MLP neurons of a small language model. Each row is named by its layer, matrix (gate and up: input weights) and neuron, and shows model dimensions 32-159. Each number is 128 + 32 x the weight over its row's rms, rounded and kept within 0 to 255. A neuron's up and down rows have the sign that makes its largest values positive.
After each neuron's rows, "fires in" lists the words (lower case) most often at its 100 highest values on Wikipedia text that the model never trained on.

L8.gate347 [166 157 121 128 164 168  56 125 102 130 113 129  99 115 124 170 127 109 102 160 114 124 128  95 111 162 163  73 113  89  88 105 123 111 183 199  78 136 126 163 157 125 164 152 143 166 104 146 132 159 174 188  96 164 134 118 160 135 116 135 176 119 120 122 174 172 193 118 132 145 113 159 146 152 129 131 205 184 162 173 103 187  96 158 118 140 121 149 101 160 118 141 178 103 154 185 100  94 177 146 140  75 136 105 104 118 157 132 133 202 202 138 108 117 120 111 159 130 125 220 140 144  95 103 166 122 171 150]
L8.up347 [128 166  86  88 130 117 108  93 127 100 147  86 129  93 146 174  79  98 136  99 122 170 117 157  55 111 165 163 145 121 150 139 127 190 175 131 111 170  64 114 216 114 196  91 140 137  81  98 112 161 128 140 115 177  95 123 134 175 116 130 158  99 106 130 149  72 129 135 109 150  38 110 126 102 147  92  74 113 146 126  87 175 101  79 137 121 151  56 113 151 132 166 159  98 140 136 177  75 125 157 169 152 156  97  92 177 156 134  86 137 146  91 127 130 114  82  87 167 144 177 161 133 109 102  91 128  92 167]
fires in: "by", "with", "following", "two"

L10.gate370 [142 138 124 102 158 183 113 122  78 177 137 150 109  93 103 101 160 117 132  97 135 111 134 137 168  93 129 127 179 105 151 148 118 193  98 186 130 141 144  64 181  95 160 125 139 139 101 156 178 103 122 159 124  94 115 127 138  93 126 104 138 112 155 107  99 120  49 100 151  77 157 172 105 101 134 148  82  69 119  90  94 112  96 141 134 100 156 120  96  66 125 113 107 161 120 168  94 151 178 168  75 101 131 162 180 139  84 163 118 138 141 120 153 151 112  92 119 128 146 108 142 115 149 125  69 131 126  74]
L10.up370 [133 126 121 123 122 182  68 109 157  72 111  97 101 149 141 154  85 115 124 110 116 128  97  72 188  86 188 143 118 151 155 119 122 186 136 148 171 112  81 120 121  51 147 149 149 139 128 157 108  91 124 149 100 164  78 115 118 151 154 184  97  84 139 119  68 112 102 107 155 112 149 182  63 136 124 117  68 133 122 144  49  81 132 155 174 101 120  45 183 101 105 156 115 159  91 113  84 102 142  97 122 138 124 150  78 100 117  79 168 121 143 129 154 134 114  99 127  66 166 207 151 129 132 161 133 150 136  81]
fires in: "and", "as", "kashipur", "was", "or", "with"

L12.gate274 [140 153 152 110 141 201 121 121  96 148  99 134  69 113 157  92 175 144 118  86 126 143 106 132 151 119  96 134 143 127 164 152 129 137 157 138 122  81 134 152  67 115 114 129  82 117 135 181 136 197 179 113 111 168 115 179 157 172 159 170 146  65 134 132 143 111 111 161  67 143 128 132 105  97 196  96 176  86 120 144 155  70 151 181 180 143 104 122  74 123 139 124 218 160 107 168 129 102 157 145  56 134 165 167 123 125 128 137 116  80 113 139 180 134 130 102 160 105  79 108 134 100 132 142 125 130  66 152]
L12.up274 [129  72 128 110 158 165 155 134 150 152 131 150 134 126 142  93 147 177 143 189 118  83 106 113 124  62  99  62  80 146 136 111  60 147 112 125 132  75  74 131  94 106 147 128 157  80  89 129 122  72 151 141  92 151 103 134 109 148 128 129 158 107 105 139 119 189 154  94 177 154 130 146 112  67  95  75  92 108 150 103 147 137  81 163 182 109 158  87 164 124  94 105 130 102 113 126 149 133 123  96  65 136  49  85 122 178  78  79 157 122 114 100 126 122 143 145  94 107 135 118 151 152 124 147 130 126 169 167]
fires in: "and", "more", "to", "highly", "most"

L3.gate8 [ 96 126 181  92 105 149 148 118  39 149 146 140 150  67 164 122 111 144 141 142  90 169  97 134 159 130 141 118 142 105 129 213 142  70 154  77 163 119 159 163  77 171 101 151 150 147 103 131 142 131 135 133 146 145 119 184 169 143 172 155 147 116  67 149 162 115  76 124 107  50 122 149 160 154 102  90 129  68 189 140 152 130 162 135  84 114  92 142 119  70 127 131 142 156 130 178 131 136 142 131 147 145 140 207 128  73 109 144 155  82  91 170 147 153 108  99 172 122 112 120  95 140 125 117 192  94 147  74]
L3.up8 [ 63 104 153 114 105  85 119 144 128 159  80 139 116  75 213 138  90 179 120 139 156 153  81  93 149 118 131 109 138 133 133 162 146 116 151 165 141 143 183 131  54 139 154 106 150 194  49 156 110 139 140  89 108 110 153  94 127  82 155 178 129 105 134  99 117 118  93 152 102  53 142 103 197 145 145 131 153 138 172 107 137 144 150 152  70 118 154 172  87 162 115 146 137 109 133 141 126 120 140 128 101 156  93 191 151  76 141 137 150 121  90 153 140 160 116  93 129 119 169 140 147 123 137 109 132 126 138 110]
fires in: "when", "if", "as", "although"

L2.gate110 [117 154 131 107  69 128 155  33 135 133 113 191 187  89 100 148 165 110 148  79 146 111 181  91 137  88 154 125 171 113 127 166  62 166  85  85 116 120 111  78 104 145 164 127  92  57 124 123 140 110 106 177 157 133 158 112 130 188 143 136 117 137 142 137 185 104 185 121 198 105 102 147 156 112 186 127  81 121 114 174 104 116 130  72 144 172 151 132 130 131  99  41 149 166 114 170 140 122 112 148 114 153  86 156  90 120  71 127 142 156 121 113 145  95 136  88 105 121 139 121 120 125 129 137 191 133 143 120]
L2.up110 [113 109  81 130 106 201 185  79 151 110 167 121  98 193  93 173  98  99 153 128 148 144 122  74 165 110 133 106 112 111 158 168  86 143 178 148 162 105 131 108 150  74 136 142 165 114 122 168 110 116 160 189 196 142 112 122  88 185 128 118 127 149 126 131  91  67 125 111 116 111  37 140 150 181  93 114 112 105  92 113  87 113  99 115 171 154 142 158 136 156  95 103 128 145 194  75 184 171 130 107 112 194 176 129  98 106 114 116 118 139 141 107 174 132 123 115  99 128  84 148  81  96 185 108 116 141 104 157]
fires in: "was", "had", "is", "has", "population", "age"

L3.gate5 [112 104 185 149 127 157 158 134 133 138 154 153 113  66 177 202 165 171 110 120 154 144 150 149  86 159 161 148 103 130 129 154 143 129 189 122 111 111 137 117  80 187  73 108 163 147  99 130 119 133 142 146 154 137 133 134 142 159 103 135  92 114 168 187 142 131 156 118 168 131 107 116 140  78 166 121 100  91  93 111 130 111 109 167  95 112 126 112 144 103 102  80  97 147 151 194 182 195 119  99 105 156 124 208  86 105 139 147 107 119  98 123 143 123 150 155 149 132 153 140 192 162 138  76 190 129 160 110]
L3.up5 [114 118 126 184 165 130 108 115  81 168 128 150 102  97 153 203 133 138 164 129 152 126 105 115  82 173 154 140 162 120 139 112 159 106 148 116 118  82 156 118  82 144  73  87 188 197 100 125 129 149 105  93 170 109 119 118 127 192  65 123 133 133 148 198 134 124 171  85 124 115 106 117 141 102 140 102 147 145 125  67 133  97 161 154 147 139 107 166 123 109 142 141 111 150 166 122  83 182 107  87  82 169 137 195 128 119 136 153 123 118  90 151  96 115 135 138 146 134 161 139 233 145 146 134 176 112 123  74]
fires in: "when", "since", "before", "after", "if", "until"

L6.gate439 [148 126 135 163  84 208 131 144  88 144 144 104 159 125 113  95 155 129 189 129 123 113 106 121 121 127 134 109 114  98 111 106 122 118 160 112 190 121 134 154 110  73 112 140 166 119 112 149 108 162 120  63 119 128 149 125 130 100 134  79 115 169 135 137 151 142   6 101 128 108  62 132 107 121 140 114  88 100 161 148 134 144 111 132  88 134  57 139 128 172 209 157 119 145  81 139 122 119 150 110 102 163 125 190 133 142 141 192 184 154  60 135 110 148 144 132 113  93 103 159 124 133 137 157 127  90 170 154]
L6.up439 [200  84 131 126 156 139 138 103 158  90  93 117 148 123 124  88 119 118 143 134 175 102 111 124 114  80 124 173 156  79  99 132  98 141 139  97 132  93 109 114 108 161 151  82 204 168 126 149  90 130 162  88 135 112 112 129 184  81 131 100 154 210 111 162 192  90 133 184 135  99 155 124 167 146 124 146  77 147 140 145 146 146 166 152 140 118 137 133 103 140 187 138 208 162 157 159 118 137 176 130 133 188 133 200 158  89 137 114 127 114  93 121 164 136 177 159 133 115 120 160 102 103 104 140 118 128 157  53]
fires in: "when", "although", "population", "what", "while", "crowther"

L2.gate395 [113  63  80 134 113 137 161 103 159 166  85  84  96 162  93 137 154 114 170 108  88  74 141 136 162  78 112 135 138 153 102  87 115 133 164 136 111  88 137 161 146 103 100 144 136 110 128 117 116  60 127 127 165 141 114 119 109 149 146 178 131 104 101 170 127 136 156 148 145 122 149  94 158 112 156 102 155 183 182 144 135 102  47  67 112 129 161  95 114 140 104 147 173 127 170  87 118 113 140 126  33 128 130 117  86 137 128  75 127 146  38 151 118  86 161 168 127 155 137 123 115  87 128 163 101 145 145 122]
L2.up395 [ 78  91 136 177  96 100 127 126 151 158 120  75 116 138 124 141 157  81 136 145 136 115 100 109 147 135 125 118 173 112  88  80 121 140 158 138 144  92 118 164 192 139 141 109 115 169 149 127 137  86 151 153 129 120 122  96 130 164 154 191 144 134  45 128 103 164 129 185 139 136 166  99 149  48 169 129 125 170 192 103 129  90 100  95 136 169 203  87 140 110 100 135 135 146 146 129 112 134 114  94  65 145  68  94 112 104 142  58 116 187 113 116 110 108 154 180  73 150 108 157 146 132 152 120 147  92 168  76]
fires in: "known", "children", "son", "brother", "father"

L2.gate122 [109 145 174 108 146  93 161  59 109 167  95 120 148 144 148 108 149  87 161 167 108 124 135  71 144  29 119 204 152 147 173 114 144 122 140 133 110  92 132 158 133 114 103 127  97 113 165  83  99  93 105 138 174 245 138 143 171 110 111 170 129 112 117 128 120 171  60 142 188 113 158 122 205  72 149 152 103 168 103 124 150 159 113 122 137  67 118 135 153 114 149 112 105  97 144 140 135 126 118 155  82 149 146 151 134  83 162  85 176 198 109 165  98 116 104 199 182 156 143 124 178 102 148 101 179  58 134 129]
L2.up122 [117 192 141 119 111  68 116  60 129 103 107 150 149  95 121 148 160 113 151 212 102 138 131  69 137  78 147 115 117 182 155 126 115 157 126 107 112 138 130 178 100 113  52  66  95 165 134 100  94 165 111 133 225 187 132 144 141 134  87 156 127  81 143 126 113 119 141 119 140 159 170  78 145 101 159 145  99 131 166 119 173 119  36 101 161  97  66 126  99 127 129 144  82 116 131 127 144 129  70 167 111 172 168 119  66 141 119 130 189 137 156  84  84 114 126 207 124 113 153  93 104  98 112 158 105  87 101 126]
fires in: "then", "announced", "later", "brother", "agreed"

L7.gate25 [141 105 119  72  48 121 191  81 122 130 137 126  84 108 118 121 110 108 125 126 135 137 138 150 121 160  95  74 148 115 102  47 119  89 102 151 117 187 106 173 109 142  91 118 138  85 124 136 143 175 144 171  87 185  81 149 166  82 178 141 125  72  55 112 162 132  87 119 147 147 146 223 169  87 139 142 125 146 158 153 157 112  80 111  88 121  55 106 103 143 115 142 107 117 163 123 169 120 138 147 118 161 205 163 157 163 154 172 101 120  89 126 158 118  61 112 103 127  94 124 105 108 123 152  86 136  98  80]
L7.up25 [107  77 161 130 113 102 151 171 121 137 131  94 101 107 137  33 137 175  93 154 109  82 132  91 136 109 143 132  81 137 160 114  89 117 111 173  89 143 172  56  74 108 122  88 120 158 104 141  32 121 140 117 125 121 110 180 136  98 126 137  81  82 133 152  76 195 121 139 117 101 162 114 151 142 127 138 106  58 131 146 167  93 128 106  93 109 103 103 126  71 114 140 137 129 134  99 134 101 104 151 174 146 139 109 200 133 116 118  77 145 124  93 136 168  88 159  85 142 118 144 118 124  68 209  95  90 106 135]
fires in: "of", "and"

L10.gate395 [151 133 104 113 157 128 159  66 143 138  87 146  48 168 122 140  77 151 133  80 104  75 111 119  66 134 105 121 105 128  94 103  69 163 141  80 130 135  50 111  97 108 139 158 143  83 113 162 140 114 161 125 192 134  65  97 194 119  93 199 111 167 107 171 134 128 137 116 153 171 158  70 146 151 203 120  92 181 129 197 145 210 123  70 103 134 165 127 110 143 146 119 120 148 171  70  86 110 127 164 161 137 129 122 108 158 149 176 150 146 106 164 140  98  51 111 112 123 143 128 133 157 137 156 131 168 102 121]
L10.up395 [113 163 128  92 118 138 164 128 127 147 172 173  89 143  96 159 115 148 132 102 104 101 164 116 168 127 135 136 123 113 134 129 145 192  96 108  95 116 155  95 159  96 145 156 202 223  67 119  84 104 140 133 159 104 101 130 125 146 116 156  79 106 118 140  93  99 189  63 123 130  93 123 112 145 168 103  87 184  93 173 146  85 103 142  92  97 144 114 104 138 127 174 104 171 153 112 192 146 105 161 232 184 175  53 108 133  53 102  66 124  93 168 125 100 113 140 125 149  83 123 114  94 133 125 112 164 168 160]
fires in: "him", "it", "them", "in", "out"

L6.gate375 [103 143 183 129  88 153  48  98 124 104 143 137 144 141 159  74 112 125 117 123 132 115 186 167 100 139  66 128 186  97 131 184 167  85 130 122 158 154 138 153 117  96 153 145 155 155 147 163 110  92  97  98 136 125 117 104 131 137 157  98 110 156 157 157 147 119  90 115 146  54 174 127 120 185 148 134 136 103 145 187 118 109 104 116 139  85 104 154 118 149 110 111 148 121 147 149  62 132 121  89  93  99 144 136 115 143 212  32 130 103 121 141 146 120 175 153 164 149 129 107 180  96 112 150 126 149 146 118]
L6.up375 [161 110 133 137 120 139 160 102  95 111 107 106 160  87 157 139 107 184 120 174 124 150 154 111 222 145 126 160 121 170 165 143  76 122 128 121 177 183 121 136  62 112 172 121 137 126 148 103 113 155 100 129 141 180 115 146 155  89 122 145 129 194 129 133 154 150  98 103  84 145 124 157 166  82  66 177 141 115 110 152 137 167 149 163 112 213 124 181 136 149 150 149 143 110 173 105 108 105 130 193 113 152 137 149 164  83 132  78 131 161 144 160 131 134  40 138  83 146 114 121 122 114 149 154 110 103 188 111]
fires in: "of"

L8.gate278 [149 141 141 140 124 171 118 118  99 152 141  99 148 111 146 108 191 123 157 122 150 131 131 107 186 129  85 175  54 104 161 108 121 185 169  86 106 134 135 169 173 139 203  83  95 156 184 173 160 105 154 137  85 117 105 125 173 101 127 150 163 137 116 148 186  91 144 121 133 148 100 122 153 143 156 197 167  73 176 127 150 186 140 139 108 174  75  89 147 146 126 129 122 153 142 126  86  63 160 193  97 106 153 101  84 129 132 153 106 107 144 163  64 153 137 102 123 218 119 179  86  67 123 108 101 172 111 149]
L8.up278 [160 116 148 137 121 140 111 134 166 112  96 147 135  53  88 146 128 137 165 120 128 220 173 130 118 156 160 145 121 112 153  76 113 114 157 144 112 171 108 121 110  87  93 153 191 140 186  85 121 152 168  84 106 171 111  79 139 125  94  90 172 118 152 211 176  81 133 123 125 138  76 115  85 142 101 164  73 128 169 166 123 211 149 161  89 180 168 175 141 163 117 100  74 121 136 163 124 165  91 207 122 125 141  95 117  99  94 120 153 126 129 167 172 132 110 171 150 144  92 139 158 106 153 113 155 148 141 141]
fires in: "to", "of", "by", "the", "with", "his"

L3.gate138 [117 125 174 109 137  82 137 127 175 100 141 146  99 127 176 153  94 169  92 195  95 145 158 147 185 130 109 113 164 178  93 135 104 118 166  95 111 139  90  84 116  92 160 120 116 157  94 168 119 128  34 108 146 187  80 100 144 174 126 184 123  89 170 128 126 137 191 129 154  93 112 135 111 133 132 176 121 123  99 122 156 107 106 155 110 164 132 158 139 112 127 103 137 114 151 117 109  72 115 115 106 112 177 145 105 100 129 118 132 136 115 130 136 156 101 131  93 173  89 142 131 128  78  93 147 129 200 138]
L3.up138 [114 169 152 155 134 109 106 132 135 175 113 139 133 117 151 123 138 171 126 127 150  86 149 195 157  52 142 125  99 112  31 141 129 143 106 144  97 102 118 134 168 152 168 117 135 137 168 155  74 132  89 168 142 102 181 126 106 126 129 163 170 127 155 121  95 156 153 143 125 139 142 174 141 109 160 169 104 150 130 181 138 107  95 107 108 176 143 141 138 187 144 197 140 183 139 111 104 167 152 138  85 140 148 172 125 193 191 112 133  97 133 190 119 168 132  70 120 100 141 110 108 101 145 172  92 164 147 146]
fires in: "other", "such", "following", "resulting", "there"

L6.gate160 [168  95 156 118 145 212  98 133  76 103 129  92 121 161 150 106  79  77 160 134  90 167 153 139 167 136 187  94 106  97 115 119  74  72 157 148 102 207  87 148 151 192  86 109 132 132  65 186 146 115  81 129  79 158 125  80 129 102   2 176 140 160  79 126  87  91 151 142 139 119 160 139  78 114 139 103 148 141 115 175 135 110 155 108 117 117 127 114 151 138 117 138 149 111 181 139 102 126 164 150  66 120 154 144  82 115 129 110 146  85  85 123 128 193 171  70 141 101 178 110 131  76 142 117 114 137 182 159]
L6.up160 [147 120 186  45 140 158 168 155  90  97 146  70  88 102 105 131 118 131 146 127 116 138 148 135 105 181 175  87  98 151 155 102 153  68 141 120 151 141 120 158 177 140 114 122 103 151 153 134 101 151 125 147 156 123  86 137 102 113  63  96  63 138 124 101 138  77 154  51 209 171 100 129  98 108  63 164 131 152 121 134 101 122 123  91 148 172  78 118 146 191  89 168 136 176 212 140 178  94 103 143 124 120 173 176 154 137 106 166  97 163 111 120 123  95 192 105 215 155  84 173 107 172 131 122  59 149 138 183]
fires in: "of", "to"

L2.gate338 [ 64 122  74 148 114 157 106 121 101  91 142 112 176 103  96 171 146  92 197 144 108 164 161 171 128 137  94 135 128  80 128 130  92 149 146 143 172  81 119 157 131 115 132 115 127 138  92 184 114 118 112 138 166 164 117 134 139 130 154  83 100 124 105 138 215 103 110 155 160 112  79 135  71 133 152  82 178 108 104 142 137  81 125 178 124 171 144  63  95  35 135 145 129 144 193  92 121 138  99 126 132 139 138  99 197 185  98 133 172 149 173 141 117 160 129 191 145 120  58 129 175 107 124 173  93 138  80 149]
L2.up338 [ 92 111 122 122 134 169 150 118 100 135 108 103 105 193 110 184 138  93 169 105 164 171  86 107 136 112  73 158 118 120 102 159  95 131 135 122 169  80 129 161 186 156  93 115 102 175 135 141 105 143 159 144 170 140 147 162 122 125 205  63 108 153 114 198 113 117 144 143 162 123  58  74  86 106 130 149 133 106 124 164 113 165 123 118 149 118 162  90 111 124 122 160 137 116 174  75  78 138  78  95  89 105 127 143 220 126 120 162 121 138 164  82 123 157 176 173 134  72 145 138 130 134 156 127 112 139 113 167]
fires in: "father", "son", "love", "friend", "parents", "tells"

L13.gate137 [158 124 141  67 134 190 139 150  94 132  92 181 134  55 115 123  99 148 119  75  99 125 123 185 156 175 131 109 114 161 191 117 100  90 133  75 195 139 154 131  52  94 148 142 106 148 167  82 169 109 108 147 140  92 148 129  95 146 168 134 158 128 141 139 103  74 117  95 125 145 113 130 148 100  56 144 137 142  94 129 148 144 137  96 133 168 134 182 119 104 105 161  68 163 159 131 169  98 141 116 115 100 111 107 120 142 126 145  84 154 140 125 201 134 142 131 150 119  66 154  89 208 140 109 172 185 122  81]
L13.up137 [161 103  65 126 127 159 147 115 121 166 105 146 104 105 139 151  83 116 134 116 133 121 102  83 151 143 159 148 103 152 118 137 100 118 129 132 155 138 105  74 130 184 112  57  70 173 117 140 187 140 136 149  95 103  91 138 154 133 121 130 119 125  93 142 165  78 136 198 182  49 106 156 158 151  93 178 121 149 127 153 114 132 153 128 139 144 114 156 184 172 113 156  80  89 161 213 123 192 134 104 129  97 136 148 116  85 131 165 122 100 112 136 218 146 154  61 136 111  76 115 139 141 125 112 130 133 140 124]
fires in: "was", "is", "to", "were", "are"

L2.gate252 [147 118 163  87 155 172 119  81 147 101 125 126 145 164 130 147 155 133  78 132 162  91 138 114 119  57  94 170 132  97 167 118 137 154 137 121 116 111  96  97 144 126 115 116 102 139 116 188 124 130 135 141 146 100 141 123  67 178 105 120 111 150 115 132 137 165 157 131 109 124 168  84 137 183 195 128 128 160 168 150 140 138 116 130 174 107 154  21 152 163 148 119 124 104 176  81  90  92 103 131 123  95 139 146  96  93 129 122 181 152 121 153 102  98 159 121 131 137  85 168 128 140 120 113 129 125 193 105]
L2.up252 [121 118 176  75 128 155 101  90 176 107 126 142 175 146 117 120 166 103  85  86 116  88 129 125 172  50 137 139  75 141 168  81 146 121 111 125 168  71 132  97 147 126 139 111 102 121 116 212 142 106 106  51 126  85 151 122 106 168 143 141  87 162 124 174 127 112 160  90 153 169 138  60  83 172 132 129 108 145 112 106 127  90 125 146  95 139 148  80 161 104 126  81 109 133 177  45 133 135 114 121 135 147 227 148 111 175  87 142 130 159 124 123 117  72 147 105  93  74 100 120 132 130  78  66 156 133 122  87]
fires in: "season", "loss", "single", "league", "film", "espn"

L8.gate209 [166 120  70 166  94  76 123 124 100 122 129  99 206 139  64 150 120 110 144 107  76 130 106 138 123 139 130 137 136 158  37 196 124 105 127 126 113 143 124  72 154  61 181 144 130 116 103 159 114 144  98 132 151 178 143  99 200 154 156 122 123 110 117 121 142 143  98 149 125 147 145 147 175 120  99 143 159 109  89 167 109 133 137 131 126 129  68  73  97 131 154 163 172 128  83 100 102 109 141 148 108 183 164 210 135 125 148 115  66 130  86 134  80 118  77 106 137 155 123 180 119 117 137 127 178 117 131 121]
L8.up209 [114  75 179  85  57 119 138 158 154  67 114 124 147 126 109  99 133  99  78 126 153  99 128 145 104 160 161 164 138 121 131 106 113 142 127 142  95 147 153 103  99 107 164 125 143 159 129 121 111 189 180 120 119 138 176  82 182  73 165 132 184 138 100  84 117 132 152 134 157 152  81 120 137  84 137 127 181 124 114 177  99 184 104 124 150 100  96 169  77 135 175 105  62 127  91 141  70 141 109 129 145 190 127 202 141 145 114 121  94 109 164 119 116  38  88  73 137 120  77 120 115  91 136 136 106 112 161 171]
fires in: "of", "over", "several", "all", "overview", "entire"

L6.gate56 [ 80 178  80 103  78 166 140 105 134 123 115 160 159 123 109 126 142 134 143 124 140 110 234 190 125 182 137 108 175  61 111 133 158 116  83 150 130  99 111  84  97  91 109  94 136 170 183 140 141 163 127 124 143 138 136 109 105  79 182 100 101 116 145 125 120 126 136 119 161 150 185  81 180 125  93 171 117 160 140 138 157 121  68 140 146 166 130 130 103 100 165 122  82  76 113 137 127 141  92  92 156  94 147 139 110 113 188 126 126 140 148  68 163  47  89 136 134 118  86  90 123  84 148 160  87 137 153 166]
L6.up56 [170 123 154 113 108 161 128 140 108 132  78 109 199  56  92  89 177 102  98 153 113 187 104 145 127 175 176 146 172  92 139 163  98  90  99  99 175 133 145  92 123  84 153  93 161 170 101 150 158 129  54 143 113 114 125 131 117 134 112 104 129 140 171 169 128 112 195 130 154 128 119 139 148  97 133 105 125  86 114 102 126 147 158 129 165 174 133 144 138 122 135  74 176  92 159 128 138  94  98 208 162 148 149  56 172 174 135 129 143 117 175  73 116 113  59 155  94 128  92  85 177 111  70 103 132 106  78 164]
fires in: "of", "the"

L9.gate192 [ 99 120 115 108 165 135 125 153  94 128 136 170 120 130  78 140 172 111 105 130 123  99 110 131 128  89  73 123 152 101 110 135 129 145 101 174 122 177  39  78 175 108 118  72 138 121 126 170 114 116 185 140  88 132 142 135 119 118 109 134 160 139  86 140 157 124 176 129 133 130 122 123 121 201 108 153 107 146 144 175 148 109 105 198 178 136 147  95  66 126 167 116 121 177 168 149 145 127 152 120 104 128 154 190 119 118 147  96  41 127 173 125 108 120  97 109  85 108 122  84 166  72 132 140  79 126 177 146]
L9.up192 [ 52 124 126 124 135 202 115 149 124 148 164 133 117  88 108  61 143 119 131 113 119 111  83 136 151  82 137 114 133 103 110  91 122 159 104 158 140 154  74  95 134 118 112 115  93 141 106 135 134 117 193 175 123 182 145 146 146 176 138 114  90  85 132 106 119 135 166  88 171 145 146 165 192 151  20 185 130  60 187 146 162 124 111 170 180 161 134  82 119 157 188 133  82 147 174 120 136 121 116 141 127 170 153 140 107 156 114  91 105 136 175 139 109 136 120 130 141 125 171  58 121 140 180 127 117 140 100 179]
fires in: "the", "of", "to", "it"

L2.gate381 [105 108  84 116  66 102  95 169  84 119 139 118 113 165  80 154 145 122 103 143 152 101 214 100 148  93 101 130 101 111 111 136 123 132 143 101 142  65 101 115  96 182 197 126 169  93 103 147 151 134 121  83 127 119 158 104 107 185 183 128 119 146  70 121 102  95 118 145 164 144 177 158  91 112 131 101 210 192 141  82 129 102  98 173 111 135 131  68 128 136  94  86 128 104 149 133 227 103 117 111 111 145 157 131  78 158  97 138 124 158 109 163 155  65 161  80 186  94 125 124 129 120  88 123 133 133 103 180]
L2.up381 [135 136  96 126 130  34 112 109 114 130 129 151  97 124 140 125 132 153  99 148 164  84 101 115  90  89  99 120 109 180 150 177 172 203 139 102 132 139 200 168 105 134 121 151 130 116 124 126 107 109 140 198 168 132 139  56 131 146  94  72 119 133  82 149 119 119 125 167 143 123 121 116 126 140 104 144 104 170  87 122 124 156 111 227 145 208 107 120 176 136  97 121 108 114 151  94 150 113 154  49  70 147 117 200  71 129 160 105  45 141 139 124 165 112  83  81 160 158 137  93 152  82 130 101  93 116 138 124]
fires in: "short", "have", "long", "has", "had"

L6.gate384 [106 131 151  94 143 151 143 167 143 107 102 145 130 161 143 152 146 119  69 148 149 128 129 203 145 122 101 142 120 166 126 171 139 144 124 159 122  96  98 182 144 119 104 126  74 184 128 166 185 193 198  80  83 115  96  78 108 115 155 100 138 191 143  96 131 166 153 107 121 102 112 127 148 137  25 131 159 123 127 128  76  87 119 173 123 169 125 132 130 149 164 134 103 149 123 116  95 141 124 124 148 132  61 133 112  72  58 178 102 158 103 138  83 119 110 136 134 196 102 176 114 123 108  75  69 133 103 102]
L6.up384 [210 159  90  88 113 113 112 120 162 109  88 153 115 121  84 128 112 118 123 141 122 131  89 151 134  87 178 100 111 137  87 120  90  92 111 119 174 149  92 173 185 114 127 154  80 159 101 207 120 184 120 125 131 117 142 123 126 120 176  93 141 123 101 139  94  93 128  74 166 215 123 124 107 107  67 163 110 151  97 162 134 110 112  49 122 159  92 118 122 190  82 144 119 164 166 105 155 116 100 143 124 147 186 109  82 122 152 156 105 146 135 167 154 177 133 130  96 155 124  86  78  92 152 120  75 157 137 145]
fires in: "to", "of", "with", "by", "a", "on"

L2.gate323 [131 118 120  73 125 184 142 109 116  95  83  97 181 138 145 114 181  57 150 135 138 105 118 119 138  95 117 163 113 166 196  95 165 109 129 114 109  80 136 205 158 194 186 101  99 133 142  91 184 102 121 162 158 138  89 159 116 148 129 136 175 174  97 147 148 101 107 106 133  86 114  89 154 185  56  88  82 193 132  56 127 174 123 129 160 121 112 118 221 188 169 123 147 113 128  70 178 113 173 117  96 126 165  75  82 151 131  85 127 105 101 164 153  92 106 186 140 141  94 108 125 130 136 111 131 166 168 121]
L2.up323 [144 114 202 120 197  80  61 121  69 119 147 123  99 188  92 152 142 123 132 139 116 114 109 107 130 145 106 106 145 142 116 125 156 134 121 143 136 109  99 151 131 175 123 132 116 128 108 130 127 149 119 142 108 119 170 167  78 100 139 134 113  92 125 111 104 131 108 109  99 139  89  84 111 197 110 126 220 125 149 153  80 166 104 140 161 111  91 154 119 184 182 163  96 107 167  81 132  95 174 110 199  99 204 129 161 105 150 114  96  95 129 161 108 109  90 125 180 113 212  75 120 104 151 106 169 128  83 142]
fires in: "film", "album", "espn", "music", "hit"

L2.gate294 [125 140 170 175  83 181 163 136 102 104  82  98 173 178 126 130 139 113 110 165 129  92 121 139 130 177 112 147  94 178  47 175 204 150 100  87 124 120 167 114 104 151 174 117 177  63  86 185 121 109 134 143  72  76 112 141 116 126 129 129 102 121  59  97 106 111 111 147 122 134 112 126 121 136 136 124 116 174 137 112 120 141 134  69 139 203 163 118 110 185 110 173 147 114 161 117 136 163 114 104 103 105  88 139 109 190 124  91 107 179  77 120  98 110 132 132  82 144 121 149 127  50 161 125 138 147 122 126]
L2.up294 [ 97 125 146 121 129 127  81 162 109  80 138  94  76 130 117 169 143 131 110 153 165  83 119 133 103 135 135 153 129 104 122  98 135 115 162  79 120 118 172 143 111 120 102 104 127  95 109 130 139 124 223 144 126 165 115  70  98 139 181 112 111 158 124 109 126 121 138 137 160  83 110 191 113 122 140 120 112 200 122 131 138 128 170 127 126 144 136 140 106 159  76 166 132 128 191 134 102 118  81  61 129 121  98 180  81 110 104 115 115 123 132 126 133 116  71 116 130 120 209 158 137 114 143 139  71  78  57 163]
fires in: "school", "college", "is", "over", "american", "overview"